{
  "hidden_size": 768,
  "num_attention_heads": 12,
  "intermediate_size": 2048,
  "vocab_size": 16216,
  "norm_eps": 1e-05,
  "rope_theta": 10000.0,
  "rope_fraction": 1.0,
  "bias": "none",
  "init_std_up": 0.015,
  "warmup_steps": 591,
  "z_loss": 0.0001,
  "dataset": "wikipedia_en"
}
MLP neurons of a small language model. Each row is named by its layer, matrix (down: output weights) and neuron, and shows model dimensions 512-767. Each number is 500 + 25 x the weight over its row's rms, rounded and kept within 0 to 999. Numbers have three digits each. A neuron's up and down rows have the sign that makes its largest values positive.
A block is one neuron, or neurons of one layer that tend to fire together. After each block is what it responds to, as a language model described it from the Wikipedia text at the highest values.

L5.down1205:494485501511486498525438487496538544457523484524510530483537473489534502480493488518470453559496432559513543483500517458505487509520481546505485501508505522513522476501492500494516522506500491492454518493509485477521485479416502526504493485520522526498510533509493475544491493506534534520481490517489483507468516511533492502518531502439531501503519507489506491469542492499513480514485495528500442500517538491530536530510502487500470493490507497497571494512442475465485500510542460500486470521506495489482498484544516525461504541452474537484508528502494492474485512512518481483521569471453455560492511515495491497516469495555484512512485487478550515475501520530508474493488454511523556509486475525457482505504532473536518493493516536558497502517462501504492498511473537
Description: Formulaic phrase completions. Predictable final word of stock Wikipedia phrases and table headers, e.g. Home runs, living together, Pts or Notes columns.

L3.down452:499472475495506534506517520509477442494480499525479503495517496528484499463472501482490460507496478475507521471514480488508532481516534495525480495510507475528499527517508474518502472475518499532510509473514518512504510509444532494508502518501501531464481495504454509537533498531496456491521512485525496520532505517517520468492499467525490533498481518494497467534515523478526518516514494520480490489498527496501524457519491492476494518478521495498495546464524514500526528476509484467503497528498469506484509528520478476508492508499496483501488486517522528495505500535509499505479491500492488476496493506462519551477562474511482508514476465503493509483480466488512506513469489498489636524500500494496523489517478500510488509474508489498483533500519483496513497488509493
L3.down908:506495503516527522489494474510513509537510494516461509461475528491449510462517495506485511501502527469527499527466484529515540478508464481516481478481479530521548477508501523501459482502474499482471495463516490487478496512529502483548479532488491513460527481489498526520484529534516530488508538471525519509502509521458504476499478513495547522529480517500510501516503506520488479487472507497525513495509446494508529501511524506494548531509520481525518527517526522477490537479478509493519494501468520486485528487483495492485506502517454468471522483493521519495511510511479528510499492437503497491515526500512493531484480506505519499502504497519490515483492541479499535523510527483503673503513520474497488507506455501492482469478472509491470530519494465515513464470492481
L3.down1638:485508500518505505510502513501496495488495525509497502501496505502497498491490505509476495493516502502498497505497489512517518497505487497501496513505492513491497508501508508501498497504497494488492501488505494500493493513505485492510504498511496527497495489498506497503516499505494489499503503510512488496491500497506501522495506495506501497511501492503501480494497507494501512506509495513504508503503497507489490503485497492515510512502508492505500505497514507492492515494498489487509493492498503493512497499506495507501482491499493507487518484507490509498502493484492497511495503488493490493498502489492501509500476521500485506511502510492509502488516548498508506493514501508500796499503505493500514505506501508504506475500491510503498509489490482494491509491493512
L3.down1691:511525516515510506478474480516512523512483560542502519492493495488483451530495487529526536454494470508501507479526512507534499513494494522479461532497526491516501526486528514520504485519506502552493583519535496491471497507466472505462495511520492482479483511485456485479470488505499474504521523469490463491527494478509506552475512568500487513520517470503512498514499537514484499511561513517538525522506447518473547506482505536499535513504489507517540504523526546483521475512503480483518507495487492479537516490512477538514501492451514497548466506499453461475502484506500495505515492511507489432495510497491499474512490502499438487506505503507534504533481507486446520465500528493480563496499515471446452527546514513516500514456510533513532499522475546513478529525481462
Description: Table header cells. Column-header words and the markdown separator row of Wikipedia tables in sports, election and discography articles, e.g. Time, Votes, %, |---|---|.

L2.down217:519505494489502509516501456489518489502528538465495482484504523452525476472525531488508476482510527505500477514519508512507505516484499454492452475490500496534513556493515496473500532453506521524503536518466483480498436469482538504470525469459491468507493486536496551504488483521420476524492482506468495508508467526473525502502496535462510509470504509496472466513475469492491529533498492512514481464517506498505536489485489528459524528534457542476447507486541495534514477461498520500462459508507552522479514498496482512500521518471577491497546508516538466519525492520506502490500520472518533517515551527510493493462531479497539496507536457460497518509513505495529522525518494502535517495502518487485503499485482531479472523475489518501510514491503460499515525471501483
L2.down396:516477470500473493531492476543522465526481516486441514511520480506505506497481484455446534489488556487505483472528492503492510504499488508520508505490479470514558507505510460516513479465473514513480488497526507447442499491479538480511491526505502501474520471485454507511474513477498519472521517516517522507534497538508487486485495488516512494518519487504492502492495511479499484516519654481532503482501485475499509509484493493526532508515512489525503527468501514467518476499556488501528445468465505501480548512518483550505508533456562530519478456516496510464480537521498515482500531515505535500458489512476487478488527456521490491470514462467472509499473471532510496489462525490469581475478537507488511519488512528478462515530516524505502493479514500483507542467507511
L2.down406:491471496491493478484485547517532526496514506485501482524452532495522514515472500478554499446498523534479503521478504513475504444479485491462488453522517500545487531530500471536469488490490457488482474509505485500472488450492505475471489523517549498465485482523475506495512533487514485485503524513473519466471499508516479454503463495499486492491481485494476507464521495521497480570583502520510463511470503518503493571516503506505528517466490518526500477489481510489478480557488498524543504478457475493506441524503462512498495517512488506467534499483503478521517475443488525486442521505454492514509490512474480510507509470476500494508439473492543469474474495494502480463481499482509519468533481471511437499555477521550496487506497490480474494469487510529511527425498540
L2.down469:508551488505460520497489484513487471524485502456496498537541479505504564486480550548488502508484681518508501522489517470496458490516486474494497513520515473503544509508525510503498491489509514504499460528548522518502478486517501516493513490509520516504484494524492508515506496493455508484513487463494490507528507506495471490477521514531482521499494493494492482467515515498529662512504638525476492493518500498479489500507487481476473475487494479487500526525497480502492543491495494491494497507529497509484489471532515486481490534485526507472501499505504469477500487502481501527518496488475494512500538507518531500479510496488523486526515472474468488513507472472511497498494480523494603520471508533491482516503523533504500498521477490503513502491508476484506480473544518
L2.down518:480513511495455498552551490518443505492509512497499542491497486511507466465519488512488474514508546466469469540512493512454512453515477517475464515483486524512534439513516467485465503508471521527540501489529431510498499515511473491539458518490477468475493458467517516486474517499477476455505550477475486515529534507510500462505484518464521505528511506463504531517533456526502535531460568533524462522505422508505525487517498455503488505507507507470518511513456517480510522551499530483512523495534512529453492505439555508433500525537494479488517489542500481511533481508543522485518477529492534507484475543518496492554459480530467518507432497515590498506494502495466555562533500514523543525468529496537479473498513480477472498482532484529505508513538537544478518492549485
L2.down524:490489501505461509491520518509504480525474517513515471539499552509476496490514508494474493513487447503501524513502463499505543486528494502439486492481512505493542478484520507543487512516511517540459469490476491455540483465492509535497486512553525458488514528509498464438492496498480482554485514506492509488507509476489552471515509528504494485486494479522493500489460480543511536491520480509527561501496568521455514457474467511479446508468532515513501528500519489437503524524480511490476493485488536480476484533537492548458493488496527482528511508504526485462454487538527495525483504476490472496448510507493511487516524445544506500501507533509452494513518482491487479479492512510528460535514492503489499510507450474460485522478498529487532516524495503471469540502499535
L2.down536:490469514467455468500481512488567445526505524525492539503512456547494533525501547513492508540534468543482486541518510461550461511515487472534449452508459469490505552508507479495522531452525516487521497523443462524522471473506499467503497497501517487497507514484486535523506484526510530477501469476482497506498489511452511507480486510452475509492495499527549492466465474492494387486525577494499474483522523543511498521500481500461466494529487481507442531499509499514513525498534509506475476519499447504522503505490482474524488492551495495512522519513511493525504520479479449450523532489489505507514540514525482514528526526488511534526511506521479498509504522504508507493471485494512577493467517501490470503479470496514493508520499478592514547478482504484504517452504527
L2.down816:476493510524533529535458525476502550513470498514491543464490500491474503500453489440495508551498600488484497500495477535505484489511546493482472479475528486484520473527559534506492496547530495502501544449524493498506561539497489510511504485501457522485498520483507531501501488466473462505469500508509538446495496503505491538501512493519527501456486489476523516514511490538547534508481560466536485486496492466535452484482532497551504500477526557531508517521513494513495465533537512509488495516531509493510504496501479494507504519515515491509540503520516482543515514507479535487494487445450518511520488485486503490480525498452494483515480529460507575491511497505518507503530551496546564505509526522466460505480503490498519462466515506483506562512477490452483491488534494
L2.down989:470419515530503493507505492491553476519478494471517474516507502559492504506452525474551456494458427527451525453480481446473466481543517507477530503462499473531519510467527482524502502507486507499460482530519491536527517498481500466483492508516432519528516518496491529538487504482550491488485522502489511482498491522465525497485501461472502486444496545511516522505512485494495486480503533483490483471500520494554486525511511493477494494481538517483448482539484501540511537458534525486529477473489491486479521469492466424516506511493510500481438474493532516495506428483460481497488539509531544460469504474497504548447513520491498500546542481466486517503474473550501546535463511496487494495488506515491522483480491498501483519489481492495468516505506514535508494516476538
L2.down1146:530484501508471495489490498520523526519495488505510528540522516501505532496509498511474499472474465472511506496485508475499488511507501546496490468510475481542528537548482483518454524523470500497494469493505459497510501461513474484495537518511472509485450454487520505486518478512490488489510513483501496515484488552528503477523520462518524482525516481469497524532485535494526499518485482444469471452545456483522494487505442534490494503522475497493539485507507496523478470408499502465488470488484521483496501521482539535507509536514531508485517491489515450521481513523538479480515534516514456533477471534484471491526497456511476491490516548488504543469493485508506484510488465524497460496484494524477467488493485523508490544517485499521503510480455505527485499522486509
L2.down1462:551484494493509508530468494515465513493511496488481551490491516501495536491498492529493503511453599534550473467522498482490505501480508527510495482482492521503515481552503544517481445504477487503481491501512506484502476506506521537517507458527496527472512486463499495499540473524499498499523485521518481509454529524493544528486508494518513504513497508541481493500480512542460627512508603533497513502516490485528490513491504499507488495551502497506485459504514480476452527467531466475512530505497501495515516489506524494485506511492499472483534481486512517521488490495528482501483491490496520485475498524527493498508489497515476501479507492508500480462499493498519501494468473542483544518489478503531507472487495542495482523509491490509487537522521496498505507471497503
L2.down1558:498465499522527519492467503514504517534502510505510505508508507444487492466482474512472470483479533483469490506533523489467491474479496579516502467479491486524495506518500494485506537484514537545504511529508464501466483500554505504515530486493474519514512497497487539499499540490540516479508492510482512468481483470490514524471495472504493512483483475498514485514514447492520551504529588469520452535482523468456507497524536458533503530484511484546476457511525481498451524491519486479495545510539522473511515486485516498475513473540540518494471505450485448473494490507474510567526546484473514478464521512537538487480498500515530461440534503499554529538531503510500496495510454518520521485444491493486515496460487474493495516460526498502532525496533514473485472519491528
L2.down1613:535540478513480495477478476514529496537518531481463474522469512494505537471459500442550495512505542494528534508480478477480525519482515487476539500511413521553540498502489531525506522481464476523482531553517456486476517469524501510460478504508516470497491478488488478463522502541461532521431454483485506522500490535502497513510505493490509522477496479512493478511518522508521514525499517528546498501466478515468485502518507506505515433512508459493498479498497471486490503510505489519476509490476519536503488519533480483513448512478495536502475469477488500500475501508510500495495515528509477475442504536519496498478545475507514506512477503559462530534506516495488536519425527519536509451504506455483508494555516551478490527482482460468499510503478466541507474483488481
L2.down1714:511557520499520502510471439500478474527499511518476499508503505503490464503479535478501496482525678532519482504435492522490519497481512536472485460486462488503504496505527509538503551475471537486497497498492558518486452486485544518534511539540483463530515497478481491491509486517517503526502522470517460492468485489499544499488495527499474466454518463473519473458463493486506471502494688494495492509497508513535462501484508477502518489493502518519491473568484518495478495476516513461512467458490532529476493514488496505524500488508490534537480507495497496489523509505501517509539490501501515514478485542538483485532525504499476466529480464515497491484517489513498473485486526487522668514469491484511491535513489521472493479465470496500494519502485518478535474507499502
L2.down1782:498483447494541451538465514487519480451509482482490482500543490463462474508464492519502490469469585509497519480516480520519561457497479507523454489519508544519539484508515486490514513494508472479536457518496475502499485518543481491524482500484475525483505512457488505469498499488490515499510505520489475467444512478498507536522506530522458481488500475488483497491506514495509597511489520494516513511500502490534515514475499480515487485511518520469502494541485531482506491520455527503514462525486531489511500517515519522504455456497453480481469492486523506450519515435478522545511505470476522487465488486510528483490463495558494512525508513470544550491556459495546524533479471507520519520452457449489509474505555503490530501500468501475526488502489486512531502500531492
L2.down1956:537520496487524484478447503514509463492512541504454479472524516475488496527474457490539482541464624469486481453491510556493488499497536484507506510510500467488514539476506527529519520528501526475546488490526482497473481490480493544505499493539496477518504516532486554504518540501509486480489484489502474462506479516509504480532501518503519524513483525550493490496559488491436482533538673483493497468471540495507494512473507519504484518477489530493466518489509474488512485518490480554551480496514498511542501471522446508512523566495508508510521495465540482502506523486496546511478488492515481441499514467490514499484486468520463494502535509528489491497491485463510503488509505511492636490516470518523454493512510482494487476473503518479495492479514505476500471478516494
Description: Table column headers. Header-row words in Wikipedia tables, especially mid-row after a pipe, such as Date, Score, Year, Candidate, Votes; also the |---| separator rows that follow.

L2.down2:494506511489479514533514481502571513488480499460484539494488474441491538487482493497529524510523555494496484521512519497496504496511535505526520482489483497494525481514459541482546561484503501456507461510530545459529544503494469520497532450481501478491508471516533529528470478513477516460482495525510501525499483499503474478540493442483493491501456521515490510518504480500535463516515536491509518510477516525514510513506511520520466507523526501522538522509500493487526502528516476486497495474502495511519504502476514456469469477507537537510467493530475442542481528480484482502465494515532485483520498521549480496476494482514469486477476477474494478485518534511481531526467502511488517476480494503504472476542536504490470506522505521472505480481493547508451509572467547
L2.down254:484500483491498483499526493510465468485512480520466494524488479524531562536477474551462545468495625473473524514483501482479486479519533498526533510498517512520458493460495527501479464517579496485497487499512469504482515491498468535491529514475465531483515422495464480493482487518465525477489505487489492504486493486531499510508510499453497511471485494526522509530492484516458512434499646482492524470493529521437488498499510510515504452511524516491522464494482510489542475503494491514496501494485495485490465521557512487509510526489510488527492511484497535522519509524486514494538471475538469532498521478505484517508529497473469524467506514588521503488521484495477519512480562512503581469485551479487519474464488496492494501504477510492484530508477505480507497490501516
L2.down259:502499553502510517515475510506510477504504490481437483519475466504501487498505474458531528537488540528482512506514515487558502493499540442543495531485523446516465530514449530482506518530488476534536500484462502466526487480503483505503507526522485462470481492514477531505490491461475557482508479531455504490486520532563496527466493518524458470522476526554514518501535477468504468507478523495444500529489531488505504516459501504503444547507498500494489494488536474500512485485476517480489526441494538532459528491471510451511503499500537492501481506517473513499588508536497523512464527535507501455492500497504494503529480542499519542470489475492539477501492514501489494499477493555496535477490518493477488491462560513463515511526508509530506500496501487481491525474484539
L2.down277:512525531558517503476510494470531471523504499516530542493506479483469512498498486487530487537484481522462534485476503510494507509537461460500536513490523477488463476498558511511499499512493488470481526478550499481517489543516568476511565516466490508432487485475476500522533488518465516477478488477481493544494517505480494502502514532525493514473545488471479465519480513494541620504446402516526489472471436501536490460506518483489475511527522496493515522555491512483510525480532504475480498495532470512535540510564485514512509453472538446494531504504526500468524494533504487488492497501516513473457489517520494485476563492503527471523468502506499501454538483523489540524507492509502406507508505486509471532493526472498502531485534518503476541510497500517531491509528468
L2.down429:509517482506499496478507431492523451504450583514442455457523487502503500531455487450510497485509571521492487474453543536500487506477479476471528520501549530540498499526470481509515487484493503485492543463486481515488527516499451533513482494492475464499482465498445517501502509492494502503468476451490475528455482477474497494505494478459479482462477528500468564496500520525493527507484620449480505492501515530520487480500508512490515498495470527498517533479469550522530490446497499494485546461516522497507469487507473487500498522497496527481490508514433474521533498515497533498511531499510498530477515498488504483475486474477518453469449527493541487542523510520488539500488480518519555469517481496463462519537471535503522537490461502506543488461497530459505524540507483
L2.down456:496503517483504517539489447522497498489517514507471535528507505494539491512496516468498496507515560472442505487490479479480484516531509468490509531495504512469502509498494484457489543476530506502544485493506517488563552529525481504470522506516522502493492485518517498483495530523470554490537487475482515530529480514524455461461518499483515475472505489513494476483488499489514501532477606510476485500495490482452530513521487511540525457486516493494516481496545463550516505506457522524493537517483526453504511513498481456528510480528479535478485484495509492523532513537481548544468475531496491460506497515501522471513474519527485485445469524555497463455502497493482480487519535530500532495508539465510479488492505494469477513515479476487550511487496468496486503502519497
L2.down723:484513495493483484506495509533497496476520515478469468513484464493504548503484479498475515532486580438463459499493505511481488483526471512486533504511539478487520481496508443545510500517488516467520493486449493458496479499524486499503508544474521508508449447522448487480450469521518501491493499473485527467512523530486510482500471452547484477529509523500519515512504474516489407488563589516528500481471507515497504543487489469469435565529518497531502516463507505479534472508464482498494500470486497467504490510500531454490484516513520486554475496493528527491504514503480487501493504472492555501494508487510470495494499486464474485456481506513535519537423523490507470505458495537469586517466535489485471483512460547491488547533515532473505507503533511506498534478498524
L2.down734:530487439497504443522517497520447535509528540490445507483470479455509471508531505489529482487499603515504537525489518515486488450527515456515520474541484488479499516487481532457508520456528469502509509518525492530467521512488495513481503502533519489480456518523512513534519449455501533515500529522502510478509492487517516548478494502523482507467530517462489488495511509493469533520527638487515543482488494468510507541495546494506539445497483504511536495497500504528461534488512539509487520518459487542525489487559453536519491459458495501490500506512514532532509497533511515487498478490531536521512491500494522464480496522492502472489463523526484503484454517483487505502510467462495558487499449496498542502499471500494433486528484496469538502490494514469484504496497506
L2.down916:494524514499504495504508485501500518505430503505489521542500528514478506533494491533471534527504572487500488497497500525490473497501488533534493517541515498530461508489488497515476504489527480521513522516500515516535527506498486510515510491502492517490489514506501488489485517508487469480491550484522496509525514490492498496485481483477471455481483446493472482500476482498504595419525571481459517472513498473503480510504497538520524507481499502472517469513484488465524526437513508520469518500489530471466499476510536537540512523464488490498511528486522498504506511557514503464495505480516490469543487542478532545484514523496480472528476453526525490547525527542514484486501474476513573467519516493500494482495513526526467491507434510541501546508519503477472492507538505
L2.down945:483538499479505459481508486515479479540465582496490525502526457498492564524490500505504505510517550525507522502512533450461507509509506502543459485537543473516522507505468520487503468583467493501523483526502478513478503534491455488505468464499505516541509507507478459491503487489480544469489478474534517495535492504501517505518486512532463521485522473491482485507499494499483544477500566537486506515447516524516481532518491569470492526519511437519496501515468502512520524505516473469529519573515524497521471489470548452480481494511515503514531513496497466484488537521531513470476514524492498500521488482483492475521495475498483511450484464462503517482494522488466486556551518511464525479494516526529468485511493492468511505519499517509469497488526497500467544455470499
L2.down1164:507511500492536472516501492500484525566494530503492498508520571508484481503524505482468534498522590509451520520486501529493487483520484490507534456480499522506498505506506489497518506520468502445523498474473495517504514495526539504509501526510504499432489493495493455497521483505485496500522505507474485488510477469516514462496485512501493519490498491513485523524531528523481519501504629466484483487501440504522491499481454484496491515497497504472489478497483521475500484452477490459506457485483499520522516496494392538511539497494488483529481489512495514518501541494458517494474512478514508524482484466512492515477522460522454504519466522483505503448485495483486550525508506512519599539486477547481473518511498506507492501520508553501496498503465496502512486487515486
L2.down1188:510473463484489534533498474493514501532476504497548480513470507506523495510507500538526489518528568514473531534522501535474496507539483552482515491493497525560497498489467484509508476514503494503518511531512488498528515526518503506483518540527503499519471477516545496486494520453526543501510532492489534524476476520486525492476481462460518522506452470515465501485514510490486479480509623508505467481442483508494500494560495481457458520497501496503479522502468506489513537528433495554489509485480507521510472503475482485523504485522509490515499486485463494500485484483499463507474521492487489515526503517489496503475513512493516495479498553463467506505497497498488519489524509504503569497522535513474503491491493515486516492532498500537462500509516491502519525485480515
L2.down1332:440507524477457503474506502515452526463498498477493534459463462488512478548469463480495468488500592498486500491450504508471484490516535487512497494504537501486518504468527478529543491503510521521488500458524512487505531528508513515489498504515485508495524520533501529480533500511489523490494492439535504480543522524511495526498508485509496474491510557507464504510503486495488507512494646495476479505486549520484528520473503491490501489500435497549511503509486467492528476516492486510512454489472499500509479507486480470523503517524541502409538503482489489492500507533529484507481506498496491477447486527519500465497493491484465506500515513538545453494484500495529511547489493534471609480509572484513462499505466484487473515500542497484516493489495489457486554489530486
L2.down1378:485479476488495433508494480532477449531471504486514513477490501496511528492506485565453468511520497478486485518466506499491515528455482455490491498502500505510501514517495516491472467481509450522463480473508488533520454543529527520490521528513531520506486488507508492495515510533457467498507518539500469511496448517472493509530458520486503521498525497502484544508462524512515542550487599503508509504501478525567481509485472485537470461530502506461521524525504493496497521486507474477479507518530492506542507519488485475522501499502472497512481484482477491484527514461509517512485483465535476530494497531497496528494491490481484515532489538514523452426459495491484520489503539512515500488510514492463477530477529514484501478465471482549537475501486492520479450488515449
L2.down1618:480522548482524500485481452497478501485463506455523505493467516472554481472477505516500485479490521544468490474488468485507540479568487471513507519501507470540518483524513556506521437518482473478488482485541554539508470511506505481502533479532502524491490498465462504472480440534500462522514470508473533486511461506500486487520490459457505494520472500494533499496506529495564489521476517477505462527509458510515497533514502553489521533509493471501503517517489488482485530481493489495548461509501443516487481509506480488496520522528528513517500486478510435503477507486469481484490469535465479502545470499506498505481497489499459465514491508530448485492489480525500506516468486493498514502498466523531484519511482513488494527487522524497500480488485478492469472507506500
L2.down1752:504532538434498481521559523489424473482496521514500512448472456479529513510476520498517498503508583500484481496494499538486483487527521495505506519517517498504479484499502492524522465502533492498475558481475511493515519501582499492501530525515515478501462483480500479537494495507506521475500514460534478526494501483504488484481507479449510530474490503492535526499538509514520600453527565500477537518525487476467482475512503489517492484422511499481501500519485529514515456514440532501504507479516520472516504515523467494528482544506443474526526540482479479507505497546524484541453495513511512499527483504503491504525501493469517477510497515496477485495516483471513500499560525502496503508520484481486504471445497515460493494478462526496510515533524491500546494537500518
Description: Units and directional words. Measurement units after numbers (km, mi, cm, yards, pounds) and compass or positional words (southwest, southern, upper), mostly in geographic descriptions.

L5.down1844:521536487462499506514471453518492501502482477466470544495480465499496475504504497494479514495529502507497497506481474478500509494493499513497521528529510502491512472523504494511521479503496450505494553488503461546576487550501513537530478478484496510498502501472511517532505478511453525468464476500535479490495502485530544455542506513510488467446477492467508504509515524478496477478477484477479498547550494510526500484520474504495490529537476532483465491478514539506523454474495566498517473528493516544501466518481512453496450504480536509493521485458483487456545447468506463512531494496490501514504532526521474473513489453501497534534477480505496425502525478514498544485500482536490521502501455520485506553461481475542497501498515488480502524510551533491452462524483499
Description: Factual-listing continuation tokens. Tokens in encyclopedic factual text that a continuation follows: digits after a decimal point (5.11, 25.7), table pipes, line breaks before tables, word pieces like head(quartered).

L3.down76:520507492470469485497502485498504527468507535503496461540467521520526501486435498522504506498514516520481495469484501486502487504550515555514490513506500486485485515496490478495487454541552483508508480463559464482515509528483491491519453525542478540503460568498530520525524480515481485552487541483533528525496495487544508490493506509523507493483514462495482511557502507476489480480497480468538491483468497499467528511496542518466458513514526455522463496491440483481528494497517456491497477556482503534489462534526478504514507510513497496502516504507447466516509471498533518515500503507530464504482554531551505524557493483468468486465464488506490523455525478480484511503512520509476549472516497492543476437474492533523495500470485513519520461545530505529495529496496505
L3.down1378:486493500473420497469484477510488482451457508513453515543462481501486494494496498504551544507555515503465532481467479503489473496525513564485431517486527511476483544492517501530497471495521521512485501493500485526492460530523482484498495553507464479485495470520532508514490518511520477521487530536487500522469493472551492504478547517501498548496502511511498516545519479521484489446441483460493513445525538506474473541542520512490503492470503476500486506490476473489544518523521484516493548486491508521467431506533505484523475525506477470496490481540507507522476478514517484501513526504515490522490520533557489523525511503446472480481511445540497510519524466491508520497521530502505584466494504505469495462480452492539523509494485494494534483506499531542475512547477501
L3.down1567:499511509478507528485463511480512502483471543506473506515483473517568504560488518475508504497527535505511498487531510481446482513530496544510429464519436488500505564520505456475495511539551534468498557466534513505544518519494500513506490459538496507565500505509535493469525502519499501516535525470454534484493484512520430458512499459522536490476508539501461451506495493475514485448503456483522481509519523480505489529493475504463510515456487475550515510507486468532470464530522468541507531497476493481486490491525490508523529496484505493496492493457521491525457529524524523486543542465482500492530540471499506497523505505501494462467539432497515499481538479517484440470459546498502483494551468509513492486499530496504458565512509511529496509475526516524455486515494468
L3.down1753:505525499518540454501470519487444490468476482524508488509534484452498528473484456486505519498516537480486536479520475522520517489474494525479529568527518486512497496487495518519507497500490473516561515519512454476434477518483477457499500501490490483536475456535505537492510539490510498527475486475493466485523518491514522456511479537537516542502484487482543484505512485526520498495480497480552482479518534470458534521480487500487492524460499502480483469546492478483459511474494457466477515468545541454447466511497510501515526546507510527509484540504510474483496495458521491489488458498552547513545510534518513500495510485478487440470504469492507504483507498548473497520465463490513544491537465502509474483476502500500476494508505498477533519543526485486513529485518501
Description: Units after numbers. Unit or count words right after a number, especially distance units like km, mi, m, also years, %, games, million.